python train.py --n_layer=11 --d_model=384 --n_head=3 --n_kv_head=1 --head_dim=128 --d_mlp=1536 --vocab_size=8192 --activation="swiglu" --norm="rmsnorm" --norm_place="pre" --norm_eps=1e-05 --positions="rope" --rope_base=2070.0 --rope_fraction=1.0 --qk_norm=false --attn_scale=0.0884 --bias="none" --tie_embeddings=false --parallel_block=false --init="normal" --init_std_qkv=0.0253 --init_std_o=0.0054 --init_std_up=0.0253 --init_std_down=0.0027 --optimizer="ademamix" --lr=0.000311 --lr_mult_o=1.38 --beta1=0.9 --lr_head=0.00601 --warmup_steps=269 --schedule="wsd" --decay_fraction=0.758 --decay_shape="linear" --final_lr_fraction=0.05 --batch_tokens=65536 --seq_len=1024 --doc_mask=true --train_tokens=757100000 --steps=11553 --dataset="wikipedia_en"
MLP neurons of a small language model. Each row is named by its layer, matrix (gate and up: input weights) and neuron, and shows model dimensions 128-223. Each number is 200 + 20 x the weight over its row's rms, rounded and kept within 0 to 999. A neuron's up and down rows have the sign that makes its largest values positive.
After each neuron's rows, "fires on" lists the tokens most often at its 100 highest values on Wikipedia text that the model never trained on. A number after a token or word is its count.

L5.gate1243,202,191,229,198,191,208,182,204,252,204,148,206,186,215,167,209,191,258,168,182,194,215,197,209,197,198,221,253,171,247,209,196,220,222,162,253,179,220,201,197,193,198,197,197,198,185,211,151,202,200,217,180,203,176,185,211,202,207,237,217,211,199,200,214,208,197,202,192,193,178,215,219,153,201,199,205,243,218,253,218,186,181,192,190,200,183,192,234,162,189,212,188,216,220,197,218
L5.up1243,207,199,194,214,192,203,186,238,221,235,247,204,208,194,218,206,207,168,209,203,191,224,197,228,184,201,197,210,213,197,198,213,208,228,201,181,198,176,167,193,188,213,212,224,174,177,184,206,179,186,231,168,187,232,193,206,191,216,224,183,216,198,184,204,203,182,168,192,217,198,228,234,226,244,198,169,177,174,184,229,224,208,203,225,196,183,216,217,192,211,222,218,205,182,199,231
fires on: "s" 74, "c" 8

L5.gate1428,238,205,175,215,234,199,171,192,209,195,204,208,209,221,184,172,189,210,177,217,188,200,208,231,223,160,180,201,193,181,181,194,223,201,215,201,204,215,243,232,196,217,251,209,214,197,194,208,155,186,220,213,190,222,219,196,151,201,196,172,194,190,202,201,207,198,233,232,183,201,210,202,223,183,188,216,197,220,176,194,206,178,191,201,202,193,184,184,190,213,187,166,186,141,164,192
L5.up1428,215,182,187,196,206,191,203,204,211,190,218,220,227,209,199,182,210,203,221,194,200,224,193,218,223,213,191,191,229,171,202,160,210,208,178,203,161,241,209,222,219,202,189,185,201,197,225,233,174,183,190,202,161,228,213,179,175,198,168,198,197,213,187,198,199,181,222,199,218,210,206,192,183,176,200,178,213,222,231,204,207,213,213,189,223,194,221,199,203,188,198,220,191,189,171,204
fires on: "," 30, " on" 8, " in" 8, " for" 6

L5.gate448,218,220,220,200,169,162,208,208,201,212,194,198,182,173,178,212,255,213,185,213,213,200,201,193,174,191,194,230,203,190,241,192,167,252,171,200,172,170,186,209,199,178,198,236,219,192,218,203,223,230,197,187,189,176,159,198,236,205,225,216,178,190,188,194,210,191,149,210,198,230,191,181,199,223,166,223,225,218,208,193,211,237,192,192,200,202,159,162,247,209,199,183,233,216,200,185
L5.up448,214,226,194,206,194,199,190,178,216,203,177,230,189,234,197,184,220,189,206,191,199,206,171,199,221,205,188,185,184,194,180,175,198,253,179,208,203,177,226,205,197,205,214,197,196,203,232,192,214,176,197,204,224,206,198,189,214,215,186,207,191,205,231,212,201,206,211,247,237,205,228,220,238,220,189,207,188,180,203,184,198,167,194,189,209,198,214,196,203,188,200,159,178,199,202,210
fires on: " and" 51, " or" 26, "/" 8, "," 5, "and" 4

L2.gate932,213,189,224,219,211,222,200,199,235,200,189,203,206,197,194,157,206,198,219,225,174,222,226,180,212,166,207,224,231,176,213,209,198,195,181,197,207,171,233,230,223,231,163,208,177,209,184,176,203,204,198,214,203,191,207,160,202,230,199,210,183,192,176,232,208,189,204,214,225,222,198,169,156,178,237,201,220,226,179,203,221,193,198,209,180,181,170,197,171,223,183,188,208,183,182,219
L2.up932,166,190,200,219,214,223,220,192,235,207,198,227,210,194,181,145,176,189,195,202,182,220,219,206,205,163,205,201,214,164,204,214,202,175,187,225,188,176,234,208,217,195,139,201,218,211,193,166,223,218,237,245,206,164,203,183,191,231,178,181,186,191,183,198,198,207,217,234,181,180,158,195,184,170,227,200,208,187,196,225,194,189,190,191,245,192,215,230,169,200,200,205,196,193,207,224
fires on: " f" 19, "L" 15, " Pacific" 10, " c" 7, " Europe" 6

L6.gate935,237,204,238,221,196,195,183,202,237,187,172,204,193,196,231,186,175,216,194,195,189,215,219,214,183,171,230,202,187,225,225,189,238,200,207,220,209,196,215,240,226,198,207,239,209,233,207,195,189,235,167,179,210,206,184,213,181,218,198,211,208,184,227,184,186,187,210,196,196,182,231,159,222,200,192,224,220,203,178,180,232,191,181,211,227,200,220,206,204,217,193,170,230,208,191,187
L6.up935,198,208,248,170,240,181,194,205,205,201,228,188,226,205,230,185,212,180,187,237,219,212,195,239,202,185,205,198,200,224,221,197,237,173,206,195,206,167,203,181,190,219,216,190,173,202,183,223,177,205,160,177,194,173,213,268,216,191,238,185,238,172,207,223,212,191,192,205,197,200,217,226,219,193,176,187,215,196,181,192,152,220,194,182,191,202,192,207,216,179,186,242,175,198,198,256
fires on: "," 93, ")," 6

L6.gate175,199,224,210,197,197,208,224,194,239,186,165,188,205,225,195,211,180,238,208,199,168,218,203,198,169,170,232,205,201,208,185,206,230,163,199,208,217,197,202,186,224,191,249,216,170,213,213,166,192,156,202,177,203,187,227,222,237,207,189,224,196,208,211,191,202,212,236,210,199,209,194,157,197,189,200,218,201,189,235,196,198,210,183,216,218,159,184,190,188,205,200,213,209,181,185,220
L6.up175,166,195,179,229,230,200,186,214,224,226,203,204,199,195,178,186,217,198,193,219,212,204,225,231,196,171,213,176,175,196,218,202,203,195,185,168,197,193,198,192,222,218,214,222,209,214,210,181,200,194,203,180,195,225,193,181,176,191,170,208,198,207,194,222,208,210,208,210,208,188,203,212,225,203,212,205,166,191,218,196,194,203,182,240,172,202,182,209,222,161,210,196,187,214,180,188
fires on: "s" 86, "S" 13

L5.gate584,221,189,234,218,206,195,201,187,236,210,192,184,210,193,210,200,185,242,231,202,240,237,213,211,260,191,245,206,202,171,196,203,221,184,202,229,214,199,189,256,227,186,191,215,182,240,235,205,194,217,172,222,192,192,175,203,205,203,217,214,206,210,209,211,188,207,167,175,194,223,195,147,216,197,221,185,202,212,210,196,181,191,203,184,172,176,208,215,236,212,195,211,213,205,215,179
L5.up584,211,185,221,219,210,195,210,146,213,188,213,199,223,189,215,165,200,207,233,206,239,211,202,195,244,185,230,206,216,190,206,211,199,199,224,198,185,186,209,213,214,200,183,229,158,232,190,200,234,202,211,227,189,169,158,187,209,219,218,216,182,188,207,253,176,210,138,194,182,205,194,184,243,206,193,207,202,202,180,195,216,164,189,212,192,168,180,201,244,186,189,225,235,204,200,182
fires on: " of" 32, "s" 11, "ham" 9, "," 6, "ers" 5, "6" 4

L5.gate287,192,225,218,204,217,190,179,204,219,178,207,207,183,200,224,185,188,234,210,232,188,179,212,206,192,178,191,200,202,188,249,173,231,155,206,210,212,187,185,200,163,190,220,186,239,209,226,199,148,164,188,221,202,188,216,235,186,199,190,210,222,197,213,211,201,209,204,171,243,200,228,193,200,205,221,201,219,189,192,202,231,199,142,167,215,197,213,206,207,174,197,200,209,201,174,196
L5.up287,172,187,226,205,199,165,205,219,218,194,214,203,200,183,231,208,205,209,236,200,203,220,199,199,224,220,194,194,189,169,233,193,211,187,218,216,240,207,190,198,146,202,202,217,199,179,221,183,177,204,222,202,183,159,212,187,196,184,236,174,202,221,213,203,190,185,242,199,215,210,219,222,241,198,209,218,211,189,193,176,215,192,163,174,245,188,174,193,205,193,212,211,184,186,207,210
fires on: "," 35, " a" 9, "ly" 7, "th" 7, "\n" 7, "-" 6

L6.gate904,180,217,195,221,214,200,184,189,219,192,197,170,200,203,214,189,177,243,206,179,176,184,201,225,193,207,194,179,233,205,205,196,201,184,159,202,204,206,243,212,204,181,199,220,174,242,204,195,188,222,222,221,183,210,180,213,175,207,180,213,227,219,189,179,199,179,161,153,189,182,198,215,180,202,173,202,219,250,169,219,186,167,234,205,162,170,245,199,194,196,218,203,223,226,198,201
L6.up904,167,166,174,220,193,201,241,192,166,203,205,208,217,188,222,175,211,204,254,207,201,208,183,186,208,188,215,173,248,181,171,199,201,225,203,188,176,217,219,170,231,182,209,210,151,227,203,217,216,172,233,241,200,185,200,164,203,220,226,175,187,221,202,220,196,175,167,206,170,194,206,196,194,218,181,219,204,221,160,215,240,171,209,242,217,200,210,161,191,166,215,183,186,201,209,198
fires on: "===" 67, "==" 5, "====" 4, "\n" 4

L4.gate1170,188,227,217,180,229,201,242,179,182,203,200,203,213,205,221,202,191,210,166,200,142,220,177,196,202,219,176,178,184,198,181,182,202,175,178,223,236,195,231,231,176,188,192,232,193,208,201,180,216,203,197,201,227,219,173,208,167,178,176,159,187,185,182,193,190,199,208,192,200,148,231,182,246,226,212,201,192,215,225,179,187,217,204,227,170,206,166,221,220,226,211,208,194,220,190,207
L4.up1170,264,244,191,175,218,204,205,179,208,211,152,179,186,242,199,205,215,197,185,208,224,218,196,199,217,204,174,182,202,210,173,199,195,201,207,187,203,193,212,190,217,194,211,197,180,187,214,199,203,169,173,219,239,220,221,193,208,186,190,186,162,203,204,161,205,183,193,144,200,169,193,170,216,237,196,208,188,159,149,215,189,182,198,186,214,193,176,211,187,185,208,163,155,190,191,164
fires on: " and" 33, " |" 30, " " 12, ":" 7, "," 6, ";" 4

L4.gate1051,215,205,192,207,185,208,198,213,182,193,190,206,202,228,185,202,203,201,158,180,214,232,222,213,206,184,189,163,184,222,158,186,199,190,215,204,212,186,203,211,219,199,181,199,208,210,228,199,215,199,187,201,170,213,153,213,176,189,189,192,234,195,224,175,203,190,167,170,180,197,178,206,189,230,185,187,206,201,197,214,187,205,177,216,215,221,217,172,178,181,188,188,182,217,183,191
L4.up1051,200,188,196,181,155,166,226,238,187,192,203,209,224,212,224,201,216,188,174,221,183,200,149,181,216,225,226,185,165,217,182,203,179,180,199,179,178,190,177,215,215,206,225,216,203,190,211,221,191,184,215,178,224,216,174,215,234,216,193,216,178,206,178,203,188,188,183,205,170,177,202,199,203,214,170,212,235,190,226,191,185,224,171,209,229,212,177,181,214,200,189,194,213,236,182,225
fires on: " and" 19, " on" 18, ";" 10, "," 10, " Ap" 6

L4.gate73,205,189,196,204,213,218,220,231,208,207,171,170,201,196,205,207,203,201,193,180,203,179,203,193,182,209,175,204,221,202,195,227,205,202,214,193,200,178,205,225,206,199,197,212,184,233,241,206,175,209,236,190,201,209,174,217,201,210,207,206,186,208,218,175,208,220,192,187,186,196,182,187,201,230,221,214,210,206,223,174,235,192,173,195,216,219,183,181,202,221,207,200,193,236,221,231
L4.up73,212,196,213,207,177,210,194,172,215,207,184,178,209,226,230,170,204,181,245,190,218,229,149,166,232,203,230,226,210,211,200,207,177,197,220,194,215,211,202,192,210,223,217,207,182,223,218,180,194,174,196,197,272,181,185,216,219,190,182,199,170,196,215,210,207,173,189,183,198,201,217,188,224,190,193,231,210,153,199,157,188,210,168,172,176,184,172,202,248,229,203,165,197,189,191,195
fires on: " and" 44, "–" 10, " to" 9, "," 9, "2" 6, " &" 5

L5.gate1027,207,218,187,205,229,182,209,212,219,180,193,168,191,219,220,145,175,228,211,215,188,246,206,250,212,169,178,195,200,195,194,173,212,203,205,193,210,206,215,218,200,178,226,217,200,259,218,212,177,208,187,222,232,192,214,239,180,204,213,205,207,213,219,207,198,180,201,180,170,202,210,172,184,177,215,197,219,244,193,201,212,208,194,183,203,180,183,182,201,208,203,195,180,171,206,210
L5.up1027,183,216,192,185,200,196,196,201,182,203,191,198,214,195,234,166,205,219,230,206,183,257,179,228,238,198,165,207,204,168,212,184,185,225,199,200,193,173,211,202,192,187,184,233,174,217,229,189,214,244,193,210,185,201,234,210,208,183,237,218,194,191,185,208,199,197,177,217,178,196,227,207,209,195,203,203,231,209,177,195,217,204,197,192,219,211,186,213,227,150,196,204,206,193,209,175
fires on: "\n" 44, "," 32, "." 12

L4.gate928,160,223,234,207,191,204,210,211,220,221,227,192,186,198,185,210,212,214,158,190,183,218,178,208,214,201,196,211,220,214,206,201,206,164,170,211,179,224,192,249,222,211,219,212,181,177,229,202,207,192,221,191,193,212,229,209,218,164,230,214,194,200,235,204,212,190,184,211,183,219,193,198,181,215,184,219,222,152,221,192,238,218,215,206,208,198,181,194,225,161,216,214,227,218,176,220
L4.up928,231,177,199,210,182,194,177,211,188,179,234,220,200,251,226,161,190,196,161,218,183,202,198,192,214,217,220,224,210,191,227,228,174,189,163,227,205,179,214,222,161,212,181,190,166,166,215,183,180,189,188,206,251,178,170,205,193,219,216,195,205,214,209,171,198,167,190,209,201,232,202,204,204,217,226,229,202,218,209,165,214,228,160,192,177,211,203,193,215,204,199,201,223,212,197,175
fires on: " and" 27, ":" 15, " to" 11, "-" 10, " (" 7

L4.gate766,192,194,177,206,223,178,213,244,230,167,185,201,195,178,200,229,218,212,199,165,203,215,196,206,199,206,179,183,210,173,211,218,213,182,206,227,225,202,189,196,177,185,233,214,220,232,209,214,216,239,197,177,206,200,159,201,188,184,183,213,184,206,205,220,208,202,205,233,222,178,203,190,209,245,206,194,219,150,199,220,237,208,204,229,199,217,206,169,189,177,204,199,180,208,201,179
L4.up766,184,208,213,213,214,219,191,213,195,214,176,207,204,209,240,228,208,231,183,192,210,212,210,174,189,201,250,186,212,194,186,209,204,162,188,214,192,194,138,212,167,214,213,183,168,173,223,219,171,184,205,234,224,156,190,192,188,171,183,210,211,198,202,185,202,193,174,192,190,202,203,204,203,233,223,216,203,185,185,186,191,212,199,178,193,211,167,191,214,202,170,220,238,221,206,186
fires on: "–" 30, " and" 16, " of" 12, "-" 9, " (" 7, " to" 6